From a checkpoint of a small transformer trained on Wikipedia: LayerNorm before each block.
MLP neurons of a small language model. Each row is named by its layer, matrix (up: input weights) and neuron, and shows model dimensions 64-127. Each number is 200 + 20 x the weight over its row's rms, rounded and kept within 0 to 999.
After each neuron's rows, "fires on" lists the tokens most often at its 100 highest values on Wikipedia text that the model never trained on.

L3.up360,180,208,184,202,219,182,199,222,181,180,190,215,218,227,211,232,180,243,220,191,185,222,184,208,211,221,209,225,207,243,178,199,213,208,181,169,216,188,190,199,218,220,220,179,179,191,194,180,179,196,168,188,186,229,226,235,194,159,179,218,198,183,194,195
fires on: "ing", "ong"

L6.up179,188,200,206,223,214,205,226,183,197,180,194,233,176,205,200,155,216,194,186,178,192,168,186,188,188,216,211,216,186,219,136,212,197,195,205,190,229,184,184,192,207,229,198,178,188,196,191,202,253,184,189,224,207,181,210,227,210,213,213,226,168,203,238,195
fires on: "st", "rd", "nd", " and", "d", "ma"

L3.up50,226,206,170,183,201,163,204,226,204,215,186,192,185,202,233,199,176,178,204,211,200,202,207,208,190,206,208,203,173,218,216,186,226,206,202,195,245,189,217,208,243,204,198,177,221,210,220,202,211,180,205,214,221,190,172,185,197,150,192,217,227,191,220,193
fires on: " as", ":", "ist", " called", " wrote", " episode"

L7.up507,192,176,224,214,227,232,202,216,176,190,201,220,213,234,184,198,185,196,170,192,200,225,237,197,205,208,216,183,177,203,195,194,198,199,208,225,169,173,178,169,240,215,169,187,201,224,225,179,189,176,203,197,227,192,199,194,208,203,217,239,190,190,215,167
fires on: "e", " Do", "History", "ke", "se"

L6.up490,185,176,181,200,199,196,201,207,181,166,174,211,198,191,218,178,222,199,214,216,220,199,239,197,223,222,203,223,230,220,156,204,195,189,210,167,204,233,222,207,244,179,203,157,208,198,200,184,204,236,203,213,181,177,190,199,176,191,180,236,190,181,227,168
fires on: "me", "at", " of", "ing", "ard", " Car"

L5.up261,203,201,194,210,171,203,214,198,165,206,216,171,200,224,193,215,182,191,160,195,224,217,185,206,195,200,228,185,203,203,175,196,213,216,201,193,187,213,211,207,196,188,190,225,202,177,205,214,207,189,191,178,218,208,185,224,201,242,201,176,194,189,189,198
fires on: "b", "G", "-", "r", "t", "ten"

L6.up313,205,190,199,211,188,212,176,173,167,199,199,176,191,238,192,219,146,200,145,212,197,241,179,204,199,164,225,158,194,181,240,193,217,242,175,190,222,175,221,189,198,241,161,172,216,197,199,171,204,236,197,170,214,191,216,213,175,185,203,211,183,192,179,216
fires on: "ia", " States", "co", "da", "la"

L6.up267,203,173,201,198,179,206,219,214,157,189,220,196,209,190,206,194,145,184,171,190,198,234,209,168,223,200,219,209,138,203,188,211,199,200,187,158,195,208,192,210,206,188,173,226,198,215,220,191,224,176,149,208,196,166,210,194,201,208,202,203,191,202,156,183
fires on: "S", "re", "\"", "T", "H", "History"

L8.up428,201,163,168,191,224,228,185,208,168,216,213,211,219,248,202,195,179,205,206,208,179,234,247,181,194,163,221,198,205,201,177,232,197,172,171,208,206,206,211,200,199,217,213,214,198,207,223,219,257,209,204,209,214,218,222,195,186,213,195,205,231,199,167,167
fires on: "s", "ro", "al", "ry", "es"

L6.up265,188,197,194,211,201,141,210,214,215,185,202,210,194,221,201,211,164,230,190,209,187,206,185,156,249,207,216,231,177,191,188,189,200,192,166,253,211,183,203,195,190,225,180,193,160,170,211,154,184,214,205,195,193,190,234,200,184,209,231,188,173,205,181,179
fires on: " ", ",", ")", "\""

L6.up23,208,178,174,196,221,225,155,181,172,202,217,204,206,233,200,183,183,196,190,207,219,245,201,152,220,203,223,164,216,191,202,214,216,221,198,207,237,189,190,197,220,238,201,223,206,162,213,236,213,218,210,235,183,189,207,230,178,208,192,212,177,177,175,201
fires on: "re", "s", "ni", "l", "es", "ne"

L3.up508,204,200,209,202,196,158,219,195,220,192,225,215,213,236,239,190,169,216,226,194,167,184,229,206,210,197,199,208,211,194,192,193,201,218,160,174,237,212,195,226,219,201,217,200,177,189,199,228,203,184,199,141,179,225,173,235,180,184,187,198,195,188,194,204
fires on: " in", "ing", "ian", " at", " for"

L6.up428,201,188,217,217,219,183,213,218,181,210,152,192,184,234,223,220,171,193,203,191,205,242,222,214,179,223,189,185,205,200,223,195,206,218,188,212,208,211,203,191,220,195,211,188,201,179,180,179,144,221,165,156,170,191,168,193,190,160,213,217,165,206,175,178
fires on: "s", "ting", "e", "d", " of", "id"

L8.up258,210,201,193,199,200,212,202,174,176,203,232,206,193,227,195,206,191,223,212,181,179,199,210,207,235,203,190,179,233,188,193,190,201,204,220,197,239,201,175,188,269,189,214,169,191,154,187,209,187,178,162,190,216,189,244,217,166,227,212,221,174,224,192,213
fires on: " ", " |", " were", " was", " of", " ma"

L6.up474,198,184,176,180,185,187,189,194,222,175,230,201,211,199,188,184,190,223,187,231,202,215,174,159,205,171,236,233,211,213,203,190,217,199,180,223,179,205,182,181,192,205,223,192,128,189,184,194,202,218,192,190,216,187,166,228,200,209,208,204,181,172,186,144
fires on: " ", "us", "p", "s", "tor", "n"

L5.up391,170,195,169,196,202,147,183,187,144,208,188,218,215,166,217,210,173,239,195,226,228,197,184,169,201,208,219,195,203,200,210,233,192,246,202,173,177,203,200,149,207,195,218,192,188,191,196,174,201,202,226,170,181,230,160,211,183,204,202,229,227,183,172,210
fires on: " of", ".", "'", "l", ",", "y"

L6.up33,205,210,221,214,236,240,240,197,195,176,183,216,176,202,204,223,178,244,197,175,167,204,210,197,173,172,205,206,189,209,155,222,197,180,168,202,199,196,249,166,207,233,185,175,198,198,220,173,244,170,180,224,202,193,201,202,207,200,211,243,185,195,223,216
fires on: "th", "rd", "s", "nd", "st", "ir"

L6.up286,186,188,210,217,214,229,221,200,196,165,224,208,191,203,169,196,209,228,176,168,213,197,205,219,181,182,189,159,174,214,206,177,179,188,198,197,189,212,223,192,217,187,176,139,216,208,222,192,193,173,198,202,198,193,227,207,217,200,188,203,203,222,248,194
fires on: "st", "rd", "–", "day", "-", "ard"

L9.up377,195,195,222,217,235,194,230,207,157,183,206,200,183,224,183,180,188,186,207,203,184,181,200,222,201,194,231,173,204,198,159,166,185,182,213,201,191,207,219,205,213,205,216,184,212,216,205,199,228,186,203,216,212,240,243,198,176,183,236,218,194,181,204,149
fires on: "ed", "ar", "s", "ir", " of", "'"

L3.up163,226,181,177,165,182,216,150,218,196,199,233,250,196,209,172,194,212,202,201,232,192,221,193,234,211,189,226,171,207,201,192,173,179,208,189,200,213,214,189,167,196,203,203,171,197,170,187,185,195,198,174,197,230,177,188,187,177,230,203,190,137,205,187,203
fires on: "ly", "ally", "ous", " between", "ated", "/"

L5.up246,187,172,175,237,179,200,222,168,200,183,190,211,152,188,211,233,209,209,200,219,180,191,214,176,207,214,208,198,180,197,196,190,203,184,202,243,193,205,168,202,245,201,210,144,141,188,181,187,188,180,208,155,230,191,241,225,186,203,231,186,173,214,208,189
fires on: " ", " —", "round"

L5.up296,220,192,148,189,198,172,157,177,216,176,192,185,200,217,207,200,205,207,167,210,199,216,147,198,216,203,226,182,194,205,174,192,199,201,181,203,208,174,207,186,210,190,201,198,174,190,197,168,218,202,197,174,182,201,173,227,138,213,244,179,200,193,191,236
fires on: "les", "on", "th", "as", "z"

L3.up461,200,179,195,204,215,226,197,193,200,185,229,207,218,178,205,196,176,193,216,188,189,202,176,182,187,204,205,234,193,192,191,163,222,231,199,184,234,185,220,204,234,200,211,190,162,159,215,243,185,223,216,163,229,229,212,219,188,178,224,212,207,209,221,199
fires on: " per", " Port", " At", " ca", " near", " Mount"

L3.up115,198,184,210,165,184,181,234,243,202,189,180,197,176,207,193,227,184,216,188,206,197,176,204,204,192,210,214,240,170,213,198,219,190,228,208,196,250,197,192,195,251,202,191,145,212,197,197,188,219,185,208,210,176,217,174,226,223,187,197,217,227,233,200,186
fires on: "age", "ist", "ple"

L5.up140,195,160,178,168,201,165,182,203,183,195,196,208,158,177,191,167,197,171,179,237,185,167,213,216,183,192,231,221,197,214,215,186,154,206,200,207,196,219,207,200,186,215,225,213,210,198,175,170,195,208,177,178,221,173,172,225,174,175,177,200,200,206,192,220
fires on: "n", "on", "ist", "log", " by", "y"

L5.up295,199,168,222,192,211,201,159,197,200,208,199,213,179,200,191,165,216,239,187,237,187,192,181,192,217,191,192,202,217,178,152,207,222,183,201,214,215,216,193,182,231,240,204,193,151,192,171,206,195,213,223,207,197,224,230,188,180,199,204,217,207,213,196,187
fires on: "ed", "ly", "ful", "st", "ive"

L8.up115,201,210,186,209,214,196,197,202,220,200,189,212,206,219,197,217,186,227,149,167,195,202,179,207,193,184,206,196,207,215,210,143,183,212,210,198,208,187,212,214,172,168,200,185,164,202,185,205,198,192,174,198,194,193,202,198,184,180,204,202,223,173,188,212
fires on: " La", " la", "la"

L3.up26,193,199,211,205,202,187,170,198,215,200,230,219,202,206,205,224,172,233,168,231,187,240,166,221,206,174,217,209,203,199,218,187,190,193,164,213,209,210,223,198,194,259,184,208,177,194,234,205,219,227,158,177,219,189,169,201,170,218,192,228,199,158,171,214
fires on: "na", "a", "im", "da", "ia", "us"

L5.up425,197,198,208,227,228,213,185,200,203,169,189,193,187,227,205,213,213,227,203,205,193,193,195,203,190,167,213,207,201,244,166,193,195,206,168,199,171,194,232,186,233,208,231,184,179,189,187,225,180,164,174,238,213,186,243,191,201,240,200,208,216,209,222,178
fires on: "st", "k", "re", "mi", "t", "nd"

L9.up403,205,202,196,172,211,207,183,188,167,189,206,231,194,208,211,189,167,200,196,221,192,220,215,206,245,168,203,205,229,190,205,210,238,233,225,195,198,173,197,203,210,240,220,189,216,159,221,177,185,215,156,182,219,221,214,220,222,212,212,197,174,213,172,195
fires on: "et", " B", "n", "ous", "b", "o"

L8.up190,193,182,199,213,207,163,192,209,193,203,170,228,230,213,218,195,199,219,205,199,192,179,215,213,186,220,221,181,194,212,195,196,198,207,158,225,232,181,226,184,194,210,185,183,183,198,171,229,202,179,181,175,176,263,178,200,214,204,195,202,197,187,152,200
fires on: "n", "in", "k", "or", "ian"

L7.up423,189,198,196,185,186,188,208,177,202,212,213,221,196,214,203,187,225,228,231,234,176,182,197,215,203,178,176,192,205,231,192,231,162,218,205,228,209,207,188,190,193,231,176,219,201,197,217,199,195,213,211,158,203,199,238,193,224,196,189,233,196,174,183,146
fires on: "ic", "or", "ci", "ri", "n", "tic"

L3.up372,219,179,205,184,201,206,197,218,222,167,202,208,193,189,190,199,154,217,185,246,169,219,216,195,199,189,193,172,201,187,209,184,169,194,180,182,216,186,214,203,223,201,185,204,223,189,204,196,197,175,168,171,215,211,197,226,171,235,226,199,165,172,181,229
fires on: "ally", "ian", "ful", "al", "ious", "ly"

L7.up462,184,156,181,211,236,177,179,210,166,208,189,268,207,193,216,214,207,206,184,213,223,196,176,199,204,174,194,177,229,219,195,212,216,202,196,207,189,201,169,170,236,217,181,174,203,177,204,186,198,183,198,205,215,221,171,167,196,168,219,207,208,191,196,160
fires on: "er", "ic", " professional", "ctor", " found", "pt"

L5.up258,196,172,177,189,227,220,194,221,180,199,184,150,195,198,206,194,214,186,172,220,214,244,194,173,222,202,243,181,206,205,199,192,195,191,189,217,192,197,231,202,185,179,202,204,181,220,236,200,219,153,200,202,228,170,175,224,171,231,237,218,204,196,199,200
fires on: "ad", "il", "l", "th", "ten", "on"

L6.up371,167,186,212,218,198,185,216,201,189,179,192,224,179,200,198,175,222,212,238,207,181,181,219,199,225,211,206,184,193,200,188,200,185,176,190,224,220,175,189,196,220,197,182,201,190,186,193,171,172,206,185,202,184,236,215,175,167,205,219,205,193,221,193,125
fires on: " met", " me", "fin", "e", "t", "ed"

L6.up506,203,184,156,197,254,193,196,245,214,202,143,197,177,180,205,237,199,229,154,161,167,206,173,155,216,184,236,209,187,182,176,184,221,190,201,238,218,211,223,210,194,215,201,181,196,194,162,201,208,193,185,210,222,197,196,191,213,171,177,228,213,213,180,204
fires on: "ly", " such", "us", " an", "la"

L3.up139,189,197,221,160,228,174,192,180,215,214,195,216,230,261,223,213,233,201,195,203,205,227,189,235,205,228,207,204,225,236,180,193,223,201,177,190,161,189,204,215,203,217,215,169,195,201,221,189,172,174,166,190,207,226,224,175,206,171,208,196,218,230,185,204
fires on: "ang", "ha", "ing", "ive", " based"

L7.up147,199,190,196,198,229,202,214,196,166,194,174,203,196,229,211,187,212,191,210,214,140,209,226,207,226,196,203,176,206,186,217,210,223,206,176,236,215,183,192,187,206,213,143,190,217,208,218,198,203,220,184,238,199,223,219,206,191,220,213,227,184,202,222,185
fires on: "t", "e", "o", "s", "er"

L8.up507,197,189,206,209,194,220,229,195,210,222,200,220,203,221,184,211,194,173,183,197,203,187,177,226,232,212,217,199,180,174,182,150,196,250,260,185,189,176,195,226,165,209,195,193,199,185,194,219,201,236,169,192,193,214,237,218,226,187,213,205,208,184,192,189
fires on: "r", "et", "ten", "ri", "re", "d"

L8.up240,198,207,198,204,177,216,227,187,181,225,200,204,220,230,236,200,169,233,202,207,202,246,189,187,203,197,197,184,194,214,208,209,174,213,177,194,185,194,235,166,197,184,254,225,189,192,166,227,208,169,197,183,206,201,192,203,200,205,225,232,218,156,170,170
fires on: "\n", ".", " +", "l"

L5.up208,188,188,186,216,211,170,199,204,208,157,231,180,200,202,189,214,147,189,198,194,168,160,191,193,201,188,208,218,163,192,194,203,225,211,197,213,213,181,231,216,194,194,203,193,172,209,215,194,181,191,196,196,201,199,149,212,189,182,232,224,155,214,250,193
fires on: " b", " g", " m", " ch", "s", "ch"

L5.up475,188,193,208,209,216,186,172,190,164,171,198,241,205,189,173,207,149,219,209,181,212,176,185,174,241,195,182,195,179,224,190,211,192,212,201,182,180,212,202,196,187,194,236,191,182,178,217,194,195,189,195,141,257,200,221,203,206,180,215,220,173,178,186,165
fires on: "in", "or", "y", "on", "ous", ":"

L3.up35,192,199,216,189,239,200,205,199,166,188,171,172,176,214,236,196,144,180,162,232,187,180,188,198,227,206,206,210,171,205,213,179,188,244,197,207,186,210,205,186,195,186,163,185,253,212,207,198,172,179,184,222,173,237,175,189,197,148,190,230,144,163,216,216
fires on: "\"", " Championship"

L6.up13,164,208,196,172,207,148,207,210,202,216,214,213,212,182,199,195,195,242,172,242,218,209,193,206,185,207,278,188,203,202,185,230,203,208,190,194,206,217,221,211,200,234,190,201,157,206,186,181,221,215,212,176,239,200,182,172,176,186,216,207,235,191,183,158
fires on: "ly", "us", "s", "th", "it", "ence"

L5.up451,202,189,190,172,219,203,186,188,159,174,214,229,182,199,204,231,215,209,195,222,204,242,195,189,218,194,203,212,188,199,224,165,173,202,200,184,231,233,190,154,211,207,220,153,194,188,216,242,188,207,179,185,230,185,175,232,173,191,197,180,194,210,216,152
fires on: " of", " All", "ight", "ome", "if", ":"

L8.up19,188,179,171,178,189,199,204,174,195,186,213,179,219,243,240,197,212,199,212,211,203,219,241,179,169,178,183,187,195,208,187,198,185,187,228,217,174,172,216,216,197,198,181,182,218,212,193,222,191,218,185,241,179,205,190,228,177,187,196,190,232,186,196,200
fires on: " Ka", " Ga", "e", " Ca", " Ku", " Ya"

L7.up412,221,189,191,185,186,224,211,218,206,202,189,187,191,186,192,207,187,227,147,196,211,223,174,196,218,185,209,215,209,196,216,224,223,203,194,207,207,229,207,194,205,221,192,164,180,185,252,220,194,191,187,180,211,228,239,254,146,202,212,205,198,195,191,218
fires on: " ", "d", "age", " score", "at", "out"

L6.up252,206,204,183,187,236,223,207,214,160,168,241,224,181,198,196,176,190,177,205,209,201,206,187,206,208,205,207,198,170,185,205,207,230,164,191,173,213,218,206,185,193,184,215,196,212,193,213,218,265,194,203,215,204,195,181,189,196,196,225,193,188,166,218,222
fires on: " re", "re", " p", " con", " pre", " sub"

L6.up64,222,167,204,202,185,173,217,203,214,178,219,201,225,233,195,207,196,191,191,196,204,196,191,230,235,216,235,204,152,202,193,197,187,243,166,207,217,199,183,192,178,190,208,207,187,163,176,171,199,223,193,190,211,200,207,221,212,175,213,217,239,196,218,193
fires on: "wi", " in", " |", ":", " season", " per"

L6.up76,200,194,208,217,202,203,195,197,188,217,214,193,193,195,201,242,171,181,174,234,212,192,234,204,178,173,208,173,190,214,163,196,214,198,232,218,249,219,229,215,184,222,161,183,206,173,217,194,223,216,195,227,195,207,186,242,191,172,197,192,174,160,214,186
fires on: " Com", "==", "im", "om", "ur", "com"

L6.up296,209,207,194,238,261,180,239,231,187,184,178,190,224,206,239,206,171,199,236,217,193,178,199,225,173,193,215,225,184,236,185,212,207,207,184,173,203,170,238,181,204,216,206,182,209,206,187,196,185,180,179,223,185,163,196,188,228,189,213,267,179,202,214,224
fires on: "O", "T", "U", "A", "D", "S"

L7.up176,203,204,195,223,219,185,211,233,206,189,207,219,212,204,204,202,223,163,196,202,185,212,160,221,183,209,228,196,147,193,222,142,198,181,206,204,165,176,196,165,209,218,236,191,168,200,199,229,233,189,178,215,210,177,211,225,174,199,284,191,200,207,187,202
fires on: "s", " take", " make", " took", "ve", "es"

L8.up405,206,186,192,168,201,219,204,210,213,179,217,231,204,207,211,221,187,239,216,195,190,185,232,201,202,166,199,201,182,204,156,179,229,204,183,158,197,157,195,228,229,222,217,163,165,225,191,255,208,193,206,220,184,188,198,202,199,205,222,191,180,212,202,212
fires on: "ru", "b", "ma", "ju", "d", "ke"

L8.up79,202,213,182,163,222,193,208,167,192,186,241,194,208,196,200,210,225,229,224,222,171,204,224,230,205,209,209,208,186,200,177,187,215,213,217,159,232,196,191,219,168,246,224,194,164,194,189,233,194,186,222,198,205,222,172,211,179,187,173,202,210,190,219,208
fires on: "b", "y", "now", "ck", "ri", "d"

L5.up87,202,188,245,195,196,195,182,209,200,183,225,200,172,191,171,221,214,171,229,245,184,192,185,222,262,198,214,207,186,225,199,184,167,193,218,188,205,192,196,216,232,230,170,199,223,155,211,208,211,216,184,169,193,191,167,200,195,219,210,213,202,225,220,158
fires on: "il", "er", "ult", "ir"

L9.up198,171,185,191,210,229,173,202,200,206,208,200,204,174,237,231,201,201,203,201,213,187,180,195,187,207,210,206,183,218,201,190,235,197,217,177,233,219,167,219,189,197,220,186,212,176,189,200,210,189,179,177,191,248,201,212,229,208,194,215,164,193,213,177,174
fires on: "in", "on", " g", "n", "il", "ic"

L8.up307,205,196,169,200,245,183,190,203,159,226,201,219,205,244,188,187,181,210,195,177,200,192,176,209,221,175,180,204,149,229,185,208,233,214,178,175,172,205,171,188,210,236,183,199,195,198,186,179,219,190,180,180,218,198,226,220,224,161,247,198,193,206,210,196
fires on: "in", "am", "i", "on", "min"

L9.up381,207,185,186,204,184,172,190,190,194,227,179,255,192,220,177,189,204,184,220,238,160,208,217,201,207,175,193,167,193,186,207,168,198,164,192,241,213,194,187,193,194,178,202,171,170,174,187,178,178,203,153,216,205,225,194,238,173,163,233,233,202,225,190,177
fires on: "u", "v", "n", "e", "t", "ed"

L3.up236,177,185,234,208,242,181,222,225,190,189,241,220,210,190,247,173,184,191,202,202,172,192,204,202,198,219,240,208,188,202,187,188,213,193,221,172,223,194,213,207,199,205,213,203,175,161,220,231,203,201,217,211,228,185,170,201,206,201,211,204,198,179,193,199
fires on: " p", " sub", "'", " ", " pre"

L6.up271,205,193,214,198,225,165,199,210,209,201,193,218,186,204,210,186,195,197,182,208,149,158,213,182,195,168,207,191,170,201,216,192,204,231,230,240,187,184,204,212,188,212,184,188,200,210,208,188,182,205,176,196,181,201,197,216,219,184,170,218,207,212,186,214
fires on: "s", " by", ".", "r", "n"

L7.up242,191,208,200,224,180,173,172,174,218,202,210,204,191,195,182,200,211,188,202,263,176,213,206,217,222,142,253,233,209,197,182,186,211,202,196,206,246,208,243,203,176,233,180,181,193,169,192,194,186,221,199,195,209,202,224,200,192,213,203,163,220,198,194,188
fires on: "==", "ent", " comp", "com", "ci", "equ"

L5.up366,218,182,178,191,167,214,204,214,205,204,196,168,208,193,207,197,195,195,171,242,193,218,196,217,221,148,231,186,195,200,186,176,194,191,211,189,211,205,217,195,180,249,185,187,199,183,222,217,223,226,135,190,207,204,234,193,204,217,199,212,203,201,177,197
fires on: "ur", "op", "et", "and", "re"

L7.up447,159,187,178,210,215,178,218,212,210,182,204,238,232,215,196,201,198,227,183,198,213,217,249,163,209,200,209,207,172,221,191,197,221,199,201,213,181,186,170,173,209,223,190,216,178,177,191,174,150,199,185,215,208,220,193,202,222,227,195,229,175,222,187,143
fires on: "er", "or", "e", "it", "se", " who"

L8.up7,123,181,214,178,180,192,199,229,164,230,192,190,195,170,216,184,185,186,192,197,226,204,200,212,183,191,218,214,187,245,246,159,186,212,213,217,182,170,188,196,182,204,228,212,190,220,187,217,216,184,207,208,238,208,169,217,155,189,196,210,168,176,211,242
fires on: "c", "ist", "duc", "fe", "n"

L8.up26,187,210,234,203,216,173,213,254,167,185,208,226,197,226,205,217,210,171,210,218,195,217,178,210,211,208,232,220,176,225,201,227,179,199,177,187,232,180,186,166,211,193,202,180,221,193,202,188,213,218,180,176,218,198,175,164,217,209,227,214,201,185,188,197
fires on: "ir", "al", "ish", "il", "script", "itch"

L7.up481,207,192,186,207,206,185,201,225,209,188,224,175,222,211,193,205,217,172,180,209,161,191,205,218,217,221,206,211,193,182,172,176,199,174,228,216,194,178,222,185,203,203,226,216,205,211,211,238,219,158,180,243,231,193,227,174,159,209,206,202,186,203,161,180
fires on: "ed", "ent", "s", " sp"

L6.up4,217,203,195,203,209,181,178,213,147,183,188,219,213,183,226,159,206,179,213,223,179,182,187,196,225,210,197,157,209,213,204,201,183,177,231,202,203,199,179,188,221,240,212,209,187,189,229,142,179,215,192,191,226,186,187,177,143,175,200,213,194,200,215,166
fires on: "ing", "ed", "e", " the", "king", "ant"

L5.up91,196,191,208,205,207,183,213,196,203,198,210,189,200,208,227,202,209,194,194,223,224,228,201,208,181,206,205,240,212,205,200,224,189,193,169,180,184,212,204,202,261,196,204,166,216,155,194,175,179,199,190,173,190,163,190,217,199,181,203,203,196,211,204,187
fires on: " of", "at", "ting", "t", " from", " for"

L3.up349,188,191,194,216,207,210,198,182,194,175,244,186,194,214,230,209,209,185,186,224,134,186,197,193,248,219,235,196,198,205,169,170,205,215,204,226,207,209,201,209,235,196,179,191,179,178,211,194,190,198,193,192,196,230,187,220,200,188,245,198,181,208,213,210
fires on: " ", " —", " 0", ")", " 4"

L5.up254,184,201,216,210,248,159,213,219,177,195,204,204,215,202,206,209,199,247,200,221,209,234,152,183,230,186,238,208,172,220,216,193,189,220,187,170,197,189,238,189,193,211,179,160,229,204,200,173,190,205,198,224,173,181,213,167,197,167,191,229,179,175,226,191
fires on: "M", "G", "A", "D", "S", "T"

L5.up238,206,161,214,191,240,221,194,220,209,212,218,198,190,214,195,195,174,195,202,196,216,230,158,207,215,184,194,224,158,196,208,186,225,237,193,154,206,197,226,201,186,190,218,167,181,196,237,225,208,191,177,200,200,176,191,251,174,216,239,184,212,197,185,193
fires on: " cl", " Pat", " p", " Mount", " near", " Mont"

L6.up319,188,217,204,204,204,216,215,218,180,161,217,217,216,212,200,222,190,212,206,220,194,171,218,166,230,164,214,232,190,177,194,221,203,185,204,218,221,210,229,206,244,213,180,199,180,182,223,201,220,193,172,188,170,215,181,214,213,209,216,236,180,160,211,211
fires on: "s", "ir", " were", "in", "en"

L3.up490,224,205,200,178,193,202,175,222,173,167,193,180,212,212,212,216,177,184,193,191,225,212,189,215,223,187,207,186,171,197,214,176,220,224,172,207,200,202,217,193,203,196,175,227,214,211,224,188,162,197,209,217,182,210,198,230,182,136,179,193,176,198,187,232
fires on: "\"", "way", "”", " Stadium", "west", " south"

L5.up384,148,213,174,186,236,164,208,240,202,213,168,218,166,241,250,207,188,176,205,198,177,160,225,203,182,210,178,228,202,232,193,206,209,229,199,195,212,195,213,199,203,206,180,186,189,194,194,212,205,197,219,220,172,215,181,183,216,173,199,255,204,245,191,216
fires on: "d", "ch", "ist", "i", "ish"

L9.up491,162,200,216,205,219,204,225,206,192,189,205,192,217,202,252,170,192,219,155,216,200,181,209,200,220,217,226,166,202,201,183,198,229,184,155,228,159,179,200,193,225,234,191,197,180,198,171,172,229,179,216,196,233,181,192,157,200,225,237,185,199,187,220,190
fires on: "it", "d", "s", "at", "la", "ent"

L3.up28,196,187,208,186,203,219,172,226,165,172,197,245,203,218,183,184,173,197,216,209,203,221,202,175,227,211,211,193,185,265,212,201,192,189,216,213,199,210,163,181,210,215,211,166,219,166,208,179,169,193,176,204,211,209,190,207,203,205,202,205,206,212,199,183
fires on: "ous", " of", "ive"

L7.up50,192,178,212,170,171,224,207,176,168,227,210,186,185,209,179,245,168,215,190,192,212,245,202,182,213,193,207,197,174,199,175,190,202,196,201,194,214,205,219,168,187,206,177,215,199,182,250,191,191,173,148,222,188,203,222,206,208,209,184,192,194,179,180,212
fires on: "-", " G", "G", "t", "n", "g"

L6.up62,198,177,208,204,204,179,217,225,243,156,236,203,247,228,180,217,218,182,203,197,178,186,189,186,205,197,186,178,192,209,199,202,194,212,200,210,201,198,208,172,208,225,235,191,187,210,194,192,197,222,191,215,243,172,221,232,178,159,242,190,215,160,182,226
fires on: "s", "ed", "ing", "es", "ff"

L7.up92,175,187,215,185,220,178,223,230,188,186,183,198,220,192,212,208,218,202,184,209,214,187,213,202,173,224,203,193,158,225,202,207,189,220,196,233,153,230,195,154,172,204,178,219,182,195,200,199,196,173,205,160,202,199,203,163,218,173,215,228,215,199,194,183
fires on: ",", "ct", " May", " August", "il", " March"